From a checkpoint of a small transformer trained on Wikipedia: MLP 640 GELU, normalized queries and keys.
MLP neurons of a small language model. Each row is named by its layer, matrix (down: output weights) and neuron, and shows model dimensions 80-175. Each number is 128 + 24 x the weight over its row's rms, rounded and kept within 0 to 255.
After each neuron's rows, "fires before" lists the tokens most often just after its 100 highest values on Wikipedia text that the model never trained on.

L2.down397 [168  95 135 138 121 135  86 118 147  97 108 136 127 148 137 127 136 153 149 106 106 141 176 137 105 151  98 105 112 145 159 147 116 142 133 146 164 170 105 156 109 122 134 141 124 125 175 169 107 117 156 149 135 170 114 119 112  86 119 102 148 130 121 125  99 135 128 139 102 113 135 105 126 120 127 145 157 144 104 130  80 129 117 118 118 159 100  63 125 154 117 133 145 151 150 165]
fires before: "|", "-", "\n"

L3.down318 [148 131 149 128 100  88 150 149 117 152 124 119 170 167  75 160 148 108 133 117 134 177 131 113 108 104 111  90 143 130 107 101 138  96 125 140 123 129 146 118 130 119 124 122 114 183 123 127 106 132 132 151 115 156 166 150 119 140 143  80 119 112 131  76 151 138 120 124 128 134 152 103 153 156 126 120  87  91 102 134 149 139 164 107 112 121 124 107  90 171 144 116 109 132 140 153]
fires before: "\n", "The", "B"

L5.down343 [107 135 125 117 128 180 163 144 130 143 127 116 157 119 125 106 114 121 120 103 143 137 107  93 112  97  92 174 183 171 134 125 156 126 136 111 113 118 142 101 160 100  94  96  99 104 116  92 131 156 121  99 131 132 133 128 172 105 135 115 124 149  85 115 159 114  78  96 128 149 101 109 160  98 108  82 142  99 137 152 103 121 146 141 163  73 117 194 153 133 128 122 117 115 130 119]
fires before: "\n", ":", "}", "S", "American"

L5.down629 [ 93 136 114 143 123 163 127  84  93 135 149 141  79 139 137 135 144 140 128 108 149 111 134 120 122 116 142 138 177 133 126  45 139 143 124 147  82 139 144 132 118 111 165 113 152 140 115 107  90 138 134 122 108  99 139 149 195 160 144 175 119 146  62 114  78 128 140 118 128 161 137 123 125  86  91 157 117 103 136 155 123 130  99 124 126 100 163 137 123 106 119 133 120 152 140 115]
fires before: "\n", "The", "American", "G"

L6.down15 [116 152 136 142 114 160 123  97 126 149 163 127  83 145 127 110 168 107 121 130 121 127 126  56 119 149 111 137  69 155 151 150 140 148 122 116 144 101 115 109 155 131 164 141 108 115 107 143 158 127 108 104  87 120 155 136 130 149 158 121 147 124 128 156 139 159 109 150 148 105 120 174 120 117 150 129 135 118 139 101  99 152 143 109 126 142 167 142 126 136 168 137 135 156 131 109]
fires before: "\n", " |", "ied"

L2.down612 [133 102 108 152 139 142 120 130 165 150 117 116 123 154  69 133 151 131 109  82  98 147 157 137 127 154 137 166 153 105 135  83  86  82 107 131 133  88 134 114 126 171 118 111 141 132 109 134 170 149 138 137 155 144 149 149 126 137 151  79 128 173 109 147 120 137 109 177 150 142  95 123 123 104 156 114 142  77  92 116 102 142  91 145 142 120 163 145 133 148 142 109  97 135 134 129]
fires before: ":", ")", " (", " is", " zone", " are"

L6.down601 [140 119 106 157 132 126 120 115  95 132 143 160 106 131 139 137 113 181 110 137 111 118 179 115 151 118 123 124 119 128 140  96 133 124 151 132 132 128 102  78 126 134 130 143 152 114 153 120 143 152 164  94 112 137 185 131 120 127 145 113 112  92 116 135 176 150 169 138 113 106 139 148 173 131 111 160 149  82 142  93 134  86 128  62 127  97 109 173 100 152 139 113 109 151  97 125]
fires before: "\n", " ", ","

L3.down501 [168 154 107 111 136 169 127 106 154 145 151 129 149 100 126  99 133  99 133  91 106 114 122 137  87 137  94 132 175 137  97 103 109 161 150 186 108  94  88 142 135 112  86 110  99 108 129 119 161 133 112  89 114 110 135 116 135  95 109 139 118 114 117 120 129 155 151 127 154 160  87 116  95 141 149 109 156 133 121 122 107 106 116 131 101 104 149 173 187 139 118 153 103 158 131 150]
fires before: "\n", "-", "adem", "l", "v", "onom"

L3.down577 [163 136 123 168 136 135 142  76 109 136 157 155  50 138 139 126 125 138 126 108 120 137 123 128 135 119 151 121 170 100 121 149 151 107  99 130  93  69 118 122 146 168 103 150 130 111 161 131 153  86 113  98 165 105 136 121 162 144 160 113 131 127 113  88 147 111 124 132 113 170 167 130 118 111 118 106 120 112  92 129 107 133 127 145 118 116 149 145 105  83 155 152 116 126 121 138]
fires before: "-", "\n", "==", "The", "."

L6.down326 [154 141 126 154 122 116 131 115  98 149 142 106 142 142 157 112 128  97 116 154  97 114 109 127 102 125 181 139 104 152 123 150 115 127 119 158 124 119  92  94 118 141 139 119 142 159 145 145 137 144 152  98 104 158 134  99  95 139 111 113 171  82 122 163 146 109 168 164 118 106 121 136 144 115 119 163 123 121  86  81  90 149 125 158 135 143 150 110 116 132 120  95  96 125 124 150]
fires before: "-", "\n", "|"

L3.down16 [125 153 138 135  88 100 128 123 198 154 116  91 145 109 139 138  97 127  79 127 171 124 103 106 173 139 162 122  97 111 124 155 144 115  90 111 177 106 158 111 142 131 123 119 127 154 100 113 117 129 113 141 134 130 143 181 160 139 140 119 141 134 185 152 139 134  97 131  80 160 163 126 142 144  87 122 134 142 149 121 138 121  93 150 152 130 114 125 121 130 151 117  82 145 101  98]
fires before: ".", ",", " and", " the", " he"

L4.down521 [121 147 114 143 110 140 106 151 143 148 166 117 143 138 108 151 135 141 160 162  91 153 177 134 108 147 117 109 148 127  87 146 125  96 175 169 116 165 138 186 161  95 134 114 169 167 155 148 120 172 117 120 118 154 104  92 118 119 116  99 115 115 112 116 147 105 123 135  84  97 123 118 114 102 127 123 130 131 136  76 115 163 121 123 109 103 134 107  95 168 123  71  87 146 121 120]
fires before: " |", "|", "7", "5", "10"

L3.down424 [139 145 141 104 138 111 135 101 152 145 164 124 180 127  98 148 137 136 105 128 122 128 136 166 117 127 112 114 111 118 125 131 118  96 122 148 132  87 137 174 124 182  87  99 125 113 118 163 132 136 180 122 147 133 152 103 102 106 115  86 118 125 156 148 147 101 172 124  86  98 129 126  62 154 123 128  82 119 159 145  93 136 170 127 152 140 152 127 173  95 138 120 156  84 137  94]
fires before: " |", " the"

L2.down372 [102 153  92 157 139 134 127 169  94 167  86 154  81 138  79 152  96 132 144 159  87 150 123 137 123 131 142 121 139 123 183 137 139 147 146 138 105 106 112 134 109 171 100 163 126 103 106 141 102 121 182  97 114 111 110  74  91 131  77 117 149 144 109 149 107 155 121 128 146 164  66 153 139 157 113 129 127 110  92 124  98 130 115 165 143 114 129 152 132 126 141  95 138 132 137 155]
fires before: " |", ";", " (", ".", ",", ":"

L2.down540 [ 94 107 102 111 142 125 115 142 156 108 170 134 111 126 122 125 139 174 157  90 118 114 157 103  94 117 126 140 167 125  97 112 110 160 139 144 119 133 131 125 115 165 143 137 156 160 111 147 148 137 137 110 146 148 101 110 110 101  79 146 124 115 104 131  96 168  99 146  98 150 177 120 124  82 118 137 140 135 102  95 127  88 130 150 106 127 118 118 123  83  90 128 157 118 130 111]
fires before: "\n", " as", "-", "S", " for", "The"

L4.down454 [ 85 123 149 103 147  99 103 170  82 119  75 107 139 155 129 130 115 140 137 138 155  89 114 158 143 128 163 160 104 150 104 132 116  93  93 124 128 136  84 176 159 149 106 123  99 110 106 114  80 130 111 111 137  99 103 102 111 135 116 147 132 107 109 116 136 133  89 122 149 137 156 129 162 195 136  74 139 148 110 133  92 140 126 137 116 131 110 153 148 113 160 120 115 121 135  99]
fires before: "\n", "==", " ==", ":"

L3.down352 [153 109 135 107  89  90 120 157 120 163 115 127 138 130  98 157 142 158 139 105 167 149  99 103 102 115 183 108 141 136 169  87 135  86 107 117 163 176 140 110 110 175 111 131 155 129  82 127  87 118 122 146 126 132 118 157 131 183 130  76 126 172 141 127 100 148 141 171 125 128  67  94 113 141 108 153 102 150 152 133 120 166 145  73 121 124 147 122 130 132 107 104 138 117  73  93]
fires before: "\n", "=="

L2.down492 [150 113 169 132 106 101 124 133 147 116 140 117  69 128  67  74 112 176 139 117 114 160 115 155 133 156  61 121 103 138 144 171 129 131 104 143 123 137 135  86 102 134 142 132 132 141 128 138 146 115 149 160 110 102  74 122 128 104 141 132 105 136 140 119 110 101 147 129 150 138 132 130 150 128 128 115 131 117 138 123 102 145  99 115 124 117 106 103 131 165 186 124 121 163 113 115]
fires before: " |", "%", "4", ","

L4.down40 [143 131 118  93 135 123 158 152 125 118 117 127 118 158 125 177 117 131 122 167 118 169 126 146 121 119 104 154 132 161 113  99 159 159 103 148  80 114 123 125 165 136 109 155 121  98 160 141  80 150 146 139 109 153 159 128 114 132 183 137 118  96 110 112 140 124 126 134 163 124 107 127 106 123  96  87 134 131 168 123  86 140 123 164 164 195 171 152 128 111 111 138 114 151 133 149]
fires before: " was", " is", " also"

L2.down176 [124  64 132 118  99 103 137 156 125 139 163  82 151 117 110 137 126 138 132 122 100 138 162 115 142 129 110  97 165 167 130 127 111 149 163 151 151 203 114 151 116 126 124 106 150 141 114 124 100 124 138 126 117 142 106 145 118  89 116 143  90 121 107 156 160 136 116 155 118 113 116 115 117  92  87 184 145 104 111 152  98 122  92 132 123 104 129  86  83 147 159 110 146 136 134 150]
fires before: "|", "\n"

L7.down131 [142 154 112 130 140 109 144 113 131 160 110 128 135 135 131 103  99 166 131 146 137 112 129 115 169 161 124 129 168 122 123 134 117  85 120 108 111 137 160 150 100 101 106 122 112 117  92 172 124 136 174 132 120 101 121  82  84  96 106 134 103 151 101 159 119 144 138 167 138 132 142 171 127 139  93 123 150 119 158 147 138 140  91  93 173  84  99 173 126  95 162  77 128 147 169  99]
fires before: " |", "S", "I", "C", "ab", "A"

L4.down473 [136 131 132 136 126 153 122 113 101 116 140  92 156 119 101 121 136 100 133 104 143 117  72 149 136 131  98 102 113 136 114 149 126 147 147 151 149 176 132 149  92 116 151 118 139 128 124  68 135 128 103 117 138 184 147 142 117 128 125 148 144 119  80  84 121  71 142 148 112 157 159 111 117  73 118 148  84 116 152  99  89 138  88 160 119 169  94 102 101 120 122  90 133 113 144 167]
fires before: "\n", " %", " ", " ±", " S", " Ref"

L2.down412 [121 133 140 167 165 121 115 151 167 161 131 143  96 126 129  85  93  96 125 148 152 122 132 114 131 153 151 144 128 145 116  91 162 102  90 156 122  90  99  89 119 147 132 125 130 138  99  85 113 106 123  96 163 155 150 168  76  97 121 117 131 112 135 123 147 128 139 150  98 125 163 151  80 131 155  90 129 111 169 189 124 138 126 133 140 156 117 111 110 115 163 130 135 118 112 177]
fires before: "\n", "mit", "h"

L3.down163 [145 145  83 128 139  90 150 125 122 132 154 161 108 127 154 122 104 151 141 132 142  63 170 150 162 131 100 112 143 187 104 134 132 102 130  90  64 133 171 142 140 104  84 128 140 138 140 124 150 121 104 161 129 160 138  88 128 125 134 141 106 115 132 159 139 169 159 117 135 117 153 106 153 105 100 108 115 130 169 117 154  81 103 165 117 128 177 114 143 123 130 115  94 134 129 135]
fires before: " |", ":", "0", ")"

L5.down340 [173 119 114 133  75 166 140 131 150 144 139  75 143 125 102 158 150 146 124 147 106 111  89 116 137  83 113 141 133 137 114 100 136 113 133  70 113 154 116 155 127 133 144 156 101 155  66 125 109 122 142 149 111 142 149 155 121 119 146  97 178 156  78 128 186 128 148 133 162 130 152 124 102 138 120 144 127 123 130 117 126 118  70 152 154 132 131 130 134 132 119 153 140  92 140 120]
fires before: "\n", " ", " Ref", " %"

L2.down569 [157 162  98 141 167 117 162 181 131 135  87 146 153 130 144 114 134 113  96 126 124 164 128 109  93 105 116 111 146 127 142  98  81 141  87 162 148 110 164 128 154 138 153 104 127 131 138 129 112 114 151 126 112 166 137  91 100 127 100 153 145 116 138 122 178 169 119 120 165 146 187 119 133 150 108  91  88 151 152 156  86 212 105 143 113 120 147 149 140 132 124 111 137 134 110 142]
fires before: "\n", "l"

L2.down68 [117 162 122 158  87 120 149 113 156 131 134  96 121 154 135 102 160  81 158  97 106 129 125 124 115 171 101  84 134 118 106 122 132 116 122 112 153  79 117  87 158 104 154 140 121 132 125 126 112 161 122  95 123 142 100 124  80 168 118  80 157 151 147  94 164 138 133 143 162 137 132  77 103 141 167 134 133  90  76 113 128 135 111 115 117 156 151 114 117 127 146 108 119 135 103 123]
fires before: "\n", ":", "ir", " /"

L3.down493 [152 137 123 150 154 162  92 128 141 141 140 111 135  78 137 130 126 136 156 106  62 103 172 123 106 152  88 121  70 114 127 131 102 160 166 131 213 168 138 142 137 105 146 132 158 111 159 151 161 130 119  93 131 124 114 113 148 146 123 147 172 124 131 168 154 118 144 129 128 112 145 133 130  82 156 167 137  96 111 132 119 121 135 143  83 139 120  75  89 132  79 129 140 124 127 119]
fires before: "-", "|", "\n"

L3.down306 [149 119 108 105 141 110 109 159 127 136 181 158 125 125 122 128  99 158 137 106 147  98 120 132 139 164 141 160 119  85 114 105 123  94 103 105  93 143 132 120  99 149  85  92 109  98 145 167 131 169 175 112 103 129  76  93 135 179  98 128 153 109 121  91 184 130 140 147 140 118 110 102 132 137 122  96  87 131 139 126  96 148 131 109 135 107 107 146 104  99 142 100 140 139  95 131]
fires before: ")", " (", " the", " number", "^{", "/"

L3.down303 [147 152 177 151 100 162 129 113 106  98 147 130 103 147 123 114 105 170 121 133 101 136 175 102 118 110  93 111 161 121 112  82 141 110  99 111 103 109 162  99 159 103 117 121 138  91 139 129 164 148 127  91 189 123 133 143 129 135 117  89 142 126 154 122 124 103 116 170 127 158 143 109 158 133  85 123 120 105 141 138 141 134 112 153 115 108 114 178 134 128 177 138 109 153 152 130]
fires before: "\n", "-", "S", "The", "M"

L4.down110 [150 101  99 148 116 170 145 117 139 109 140 136 141 155 130 105 119  88 152 127  65 129 148 112 156 119 103 148 114 149 114 148 175  89 135 117 105 132 138 173 155  89  91 151  97 144 111 121 131  88 122 142 162 153 137 102 147 115  78 100 104 144 107 126 122 125 140 147 147 108 146 135 135 131  87  78 136 133 141 183 104 120  86 126 167 116 161 171 114 145 124 127  99 127 140 152]
fires before: "\n", "S", "American"

L7.down62 [125 191 116 106 153 161 129 133 132 121 129 140 104  97 122 146 114 130 134 156 129 147 159 132 130 126 145 134 125 107 105 127 107 160 122 134 133 128  93 116 124  94 123 116 160 140 141 149  87 125 115 133 113 171 119 130 139 106 104 176 130 109 122 155 119 119 162 103 123 108  88 144 132 107 187 166 160 125 116 116 137 139 131 101  80 112 148 116 149 134 112 162 133 148  70 126]
fires before: "\n", ")", " S", " |", ";", "/"

L4.down147 [147 148 142 132  97  69 131 128 126 153 128 146 115 162 103 111  99 130 156 134 143 149 180 145 140 140 152 106 157 116 124 115 100 122 133 130 119 142 108 134 148 121 127 164 152 113 109  82 107 147 125  96 157 177 103 105 132 118 126 153  91 129 145 134 163 101 111  84 134 121 135 112 117 141 102 143 129 176 103 132 101 112 154 144 102 197 128 142  94 111 104 158 120 158 152  90]
fires before: ",", " |", "–", ":", "\n"

L2.down80 [159 138 126 135 119 159 103 132 147 127 183 102 144 133 135 114 123  79 141 155 102 153 126 117 126 178 129 158 124 110 119  94 126 125 145 154 154 138 116 145 131 121 105 119 129 127  78 115 182 144  92  79 162 125 126 135  93 109 157 117 113 113  91 107 142 152 135 127 149 137 102 175 116 112 135  80  90  80 134  92 130 119 133  73 127 129  64 148 153 126 144 145 143 118 153 115]
fires before: "\n", " was", "ical"

L6.down408 [129 127  98 141 153 146 170 142 134 128 120 106 110 117 121 150 143 118 118 111  98 111 102 113 118 104  98  80 170 117 138 101 136 144 132 116  95 142 117 127 159 135 128 127 132 139  89 128 125 114 144 182 134 140  71 116 116 128 109 141  98 151 130 138 145 117 155 170 116 118 114 130 128 120 138  93  84 128 157 114 116 154  99 145  91  87 127 133 155 109  66 141 159 104 135 145]
fires before: ",", "."

L4.down379 [127 109 149 167 143 120 123 153 145 155 142 128 110 151 136 114 176 137 104 105 139 196 127 118 123 168 138 121 174  87 139 130 108 165  68 148 123 111 119 105 112 109 114 148  75 124 116 160 102 107 140 122 115 138 110 155 124 176 110  75 126 131 110 113 161 135 124 142 151 138 111 102 116 142 129 136 121 134 113 108  99 145  66 151 149 139 132 151 127 107 132  92 106 118 127 132]
fires before: " was", " is", " had", "'s", " has"

L7.down347 [136  96 129 108 111 133 157 120 139 121 120 124 176 150 108 135 106  93 171  94 165 114 151  90  91  86 111 139 118 149 168 151 123 114 105 120 111 101  92 110 171 158 117 135 117 160 160 150 125 130 125  75 158 137 165  88 113 139 116 112 163 156  82 152 148 124 142 137 108 107 125 106 124 159 150 144 130 129 149 119 146 119 117 162 118 114 140 120 119 118 165 135 145 142 137 158]
fires before: " (", " the", " a", ")", " an"

L3.down527 [154 122 138 107 156 147 147 164 157 143 168 134 127 130 143  96  97 129 182  99 131 115 128 155 103 139 124 151 125 107 133 134 132  97 129 124 144 139 113 133 104 118 107 155 115 115 162 142 131 162 101  90 142 125 113 137 107 140 171 168 141 126 150 129 140 133 147 138 103 116 101 174 133 126 197 102 156 133 115 126 123 126  97 106  97  87 128 135  86  70 155 165 147 127 145 159]
fires before: ":", " |", "\n", " as", "ased", "ited"

L2.down513 [190 145 139 144 106 134  94  99 119 134 110 155  88 152 102 138 115 146 160  88  88 176  92 128 118 130 139 144 113 119 114 126 115 157 135 137 130 138 100 139  88 125 103 121 121 114 100 156 141 142 123  93 138 125 180 183 153 147 154 118 143 181 109 121 174 108 154 142 169 172 115 137 131 121  83 103 123 131 166 112 145 121 106 100 115 127 109 127 135 110 167 126  85 105  98 109]
fires before: "\n", "-"

L4.down179 [158 130 135 160 111 114 119 124 109 120 115  88  90 149 131 126 124 144 102  96 129 101 142 136 121 110 110 102 123 118 156 132 151 121 108 150 142 189  92 138  85 171 132 154 137 139 167 164 131 112 169 160 122  85 142 168 188 119 128 116 159 111 120 110 123 125 130 156 103 170 111  90 104 135 133 136 101 136 124 109 143 118  99  70  97  76 138 117 146 136 144 149 153 150 110 150]
fires before: " |", ":", " votes"

L7.down290 [119 147 129 158  78 110 127 121 150  58 127 119 125 135 128 147 100 111 154 100 145 121  97  61 140 108  88  72 156 108 112  73 136 105 166 152 132 164 106 100  99 117 139 114 121 154 145 117 136 157 101 158 106 148 147 145 144 127 127 140 141 140 128 115 135 109 105 174 110 153 115  95 135 116 125 143 110 116 147 131 194 107 133 112 128 122 146 115 127 118 120 117 173 140 117 153]
fires before: "\n", " The", " In", " It", " He"

L7.down411 [148 163 142 176 108 124 168 107 107 175 139 110 143  98 111 124  86 106  62 113  91 119  97  79 115 114  84 140 168 118 109 132 142 119 169 107 142 154 162 123 102 128 140 164  98  70 134 116 161 136 147 148 128 179 113 138 118 117 140 118 117 142 139 116 128 123 135 130 129 119  69 123 135 112 105 157 151 140 150 159 104 149 108 180 121 144 126 122 144 153  72  85 134 116 136  57]
fires before: " |", "%", "4", "°", "8"

L4.down257 [ 94 143 158 164 114 135 110 171 104 141 103 117 133 148 126 177  74 174 139 111 109 147 123 176  97 136 125  89 129 128 135 128 123  96 113 118 133 148 123 136 136 112 116 171 140  74 120 125 101  92 102 151 115 128 163 123 155 136 155 153 149 154 104 136 169 110 137 133 103 149 135 138 103  93 122 114 123 116 154 126 103 167 132 129 114 138 119 121 120 115 108 100 133 114 137 121]
fires before: " ", "\n", " R", " 3"

L6.down131 [131  96 139 151 166 128 120 132 157 144 103 139  84 128 115 127 145 143 123 144 123  95 148 159 150 168 124  97 111 145  94  95 128 117 137 186 140 148 168 112 128  95 110 131 162 113 149 138 105 149 118 115  85 110 124  91 138 134  90 162  89 120 120  85 138 100 127 129 132 111 105 123 106 134 114 110  98 141 131 129 164 155 104  87 122  90  84 131 148 137 144 135 129 114  93 130]
fires before: ","

L3.down482 [125 191 139 172 112 131 122 162  93 155 108 129 127 165 113 120 105 161 133 164 151 141 151 111 132  96  93  95 120 132  99  98 136  84 115 117 150 119 129  64 169  92 123 121 118 121 147 133 108 131 137 118 145 153 125 139 128 148 141  59 132  99 104 150 137 127 137 114 119  93 116  91 135 150 125 135 117 135 120 134 162 116 100 147 129 111 107 155 124 146 151 146 100 134 156 135]
fires before: "\n", "The", "-", "M", "A", "In"

L5.down217 [115 133 148 103  90 123 142  94 101 181 132 101 136  84 141 147 131  90 161 126 104 153  98 125  96 146 159 147 159 114 160 100 112  96 137 133 162 148 105 107 101 130  97 175 161 122 117  84 140 124 111 126 146  96 174 149  80 129 172 151 161 149 154 168 133 125  80 144 143 147 109 141 154 138 164 113 154  99 156 163 154 126 146 113 142 120 105 183 106 136 120 104 112 150 104 173]
fires before: ":", "\n", "ed", " |", "ux"

L4.down76 [ 83  91  91 154  99  72 134 150 116 118 115 100 144 132 145 150 113 130 144  80 131 167 112 150 124 111 155 162  97 141 108 140  90 124  85 105 159 129 156 109 112  85 148 129 121 124 177  75 147  89 146 141 107 107 143 130 142 184 130 161 126  98 131 122 136 131 113 141 181 147 154 119  93 121 128 109 127 144 127  99  75 197 121 129 119 124 113 119 107 160 138 104 128  72 103 152]
fires before: " |", "8"

L3.down289 [138 168 138 146 150 144 111 172 126 159 127  61 123 137 135 135 133 146 102  92 108 104  84  88 149 110 150 132 123 111 146 150 148 167 145 115 133 144 142 134 127 162 121 125 168 144 127 125 124 122 109 125 105 143 119 131  98 146 135 150 155  85 111 165 105  89 154 132 126 164 148 121 172  94 103 129 138 119 143 171 102 157 122 144 139 128 141 138 155 137 133 130 121 123 139 157]
fires before: " |", "\n"

L5.down620 [139 122 160  93 105  85 104 104 164 131 104 131 157 110 155 161 152 133 124 159 130 156 130 111 144 140 161 117 143 108 139  93 168  96 140 147 132 132 130 115 134 141  97  97 150 124 103 158 147 107 161  91 128 136  89 125 113 131 138 142 149 114 130 115 175 113 156 146 150 113  88  98 106 121  94 170 102 119 151 129 140  86 159 141 123 110 138 146 155 134 125 160 135 134 110 112]
fires before: ",", ")", " |", " (", "^{"

L6.down138 [147 123  85 132 134 122 163 113 138 129 165 152 123 150 121 100  81 137 103 125 100  88 143  99  83 149 119 118 114 133 101 149 150 110 131 147 103 134 114 133 140 113 153 101 154 147 159 128 139 164 130 160 125 143 132 147 137 133 145 121  77 142 105 106 157 107 139 109 112 152 157  80 130 137  91 121 139  98 166 147 141 157 120 108 128 126 115 157 101  93 119 106 123 130 118  94]
fires before: " |", "4", ",", "78"

L7.down219 [ 99 111 109 112 106 137 133 149 109 144 114 114 161 131 127 168 116  90 143 123 113 123 139 129 115  94 113 170 149 119 187 121 142 134 147 106 133 132 148 136  90  99  78 136 102 118  99 131 144 118 123 163 120 159 155 161 161 125  88  94  57 134 169 141 135  81  92 158 102 116 131 190 104 129 116 155  94 165 153 155 118 149 136 118 128 127 109 124 135 112  99  81 154  72 124 153]
fires before: " |", "ric"

L7.down212 [131 143 113 147 137 133 148 122 123 123 175 154 140 175 150 111  97 123 123 132 119 153 114 140 116 150 123 130 105 113 103 169  98 140 164 120 146  85 132 119 180 101  90 115 147 151 168  95  88 145 161  99 147 150 161 124  67 165 130 115  76 109 120 174 137 119 105 129 147 107 150 142 146 118 142 109 112 117 118 134 129 169  92 118 136 102 110 142 142 126 149 132 139 109  90 162]
fires before: "\n", "."

L4.down539 [155 137 116 106 155 122 145  80  90 104 143  79 156 148 154 150 146 126 160 164 143 126 112 153 208 116 107 164 105  98 123 102 138 114 141 117 125 139 107  96 147 125 121  76 128 167 122 135  98  79 130 151 104 127 168 123 111 125 113 123 121 167  80 132 130 182 143 128  98 153 190  90 127 141 149 139  91 109 173 121 108  93 155 124 108 113 131 168 116 169 109 122 130 107 118 106]
fires before: "\n", " /"

L4.down312 [ 80 117 128 151 152 174 114  52 139 111 123 106 103 202 103 123 128  99 141 102 123 137 111 131 116 113 113 104 149 118 148  90 165  92 131 149 121 100 153 163 120  81 166 130 110 154 106 107 164 118 131 109 142 124 113 156 148 151 120 141 111 138 157 110 138 125 146 131 128 129 130 133  93  80 102 162 118 117 145 140 104 119 122 159 117 108 166 132 149 167 120 104 105 133 114  95]
fires before: "\n", "American"

L2.down23 [160 138  90 138 124 112 131 145 155 154 100  96 119 108 125 139 127 129 170  98 108 165 111 158 123 151 146 149 106 186 127 143 143  75  89 140 130 138 122 145 103 150 118 153 126 127 112  99 141 160 144 134 119  98 209 143  75 125 101 128  81 125 155 128 117 158 133 137 133 140 143 143 162 116 122  92 112 148 134 136 105 131 127 108 167  96 130 154 181 144 138 157 121 127  80 109]
fires before: "\n", " |", ":", "%"

L3.down231 [ 86 129 144 131 165 115 173 120 122 100 160 134 170 133 133 112 159  99 106 100 133 118 162 155 157 115 117 145 117 139 113 126  94 114 122 131 149  88 109 117 126 103  96 123 142 100 113 123 162 135 137 134 174 133 140 122 115 127 121  99 138 150 142 108 110 132 136 106 130 123  98 110 104 121 143 149 148 118 152 154 117  79 123 122  93 189 114  80 163 176 147 170 100  91 147 122]
fires before: "\n", "American", "The", "-", "S"

L5.down185 [165 177 127 153 148 152 136 143 146 124 147  82 104 132 118 110 109 167 147 145 132 105 142 120 150 120 103  86  99 164 105  94 139  80 125  92 121 160 110 120 123 158 140 167 123 119 151 155  90 129  82 144 122 142 131 162 113 149 135 101 156 115  90 118 149 164 153 120 127 144 136 125 128 132  92 114  67  99 112 125 127 124 161 122 102 133  77 133  98 126 173 175 163 136 114 130]
fires before: "\n", "The", "-", "===", "S"

L2.down122 [119 159  80 150 141 146  74 172 145 155 134 121 143 158 179 142 126 159 122 166 117 138  91 107 155 146 128 123 156 127 119 120 127 133 150  95 118 108 119 109 130 134 136 163 130 111 100 125 141 158 109 133 162 108 112 135 126 143 101 149 172 126 108 123 149 150 119 126 114 159 166 120 109 129 129 154 119 128 179 146 116 126  91 121 125 131 161 142 104 111 105 142  86 145 120 138]
fires before: " |", " of", ".", " (", ",", " in"

L3.down258 [126 119 140 126 101 150 122 176 141 141 167  91 140 129 111 124 137 126 141 111  57 103 124 161 124 132  52 111 106 136 143 155  93 137 152 142 132 152 146 145 153 125 158 146 171 157 115 162 132 167 123  93 134 177 111 141 133 109 130 121 138 135 115 135 155 122 147 118 107 110 135 151 141 133 104 150 121 117 154 105  91  96 125 132 127 137 120  68 115 154 141  80 135 127 153 135]
fires before: "-", "\n", "|"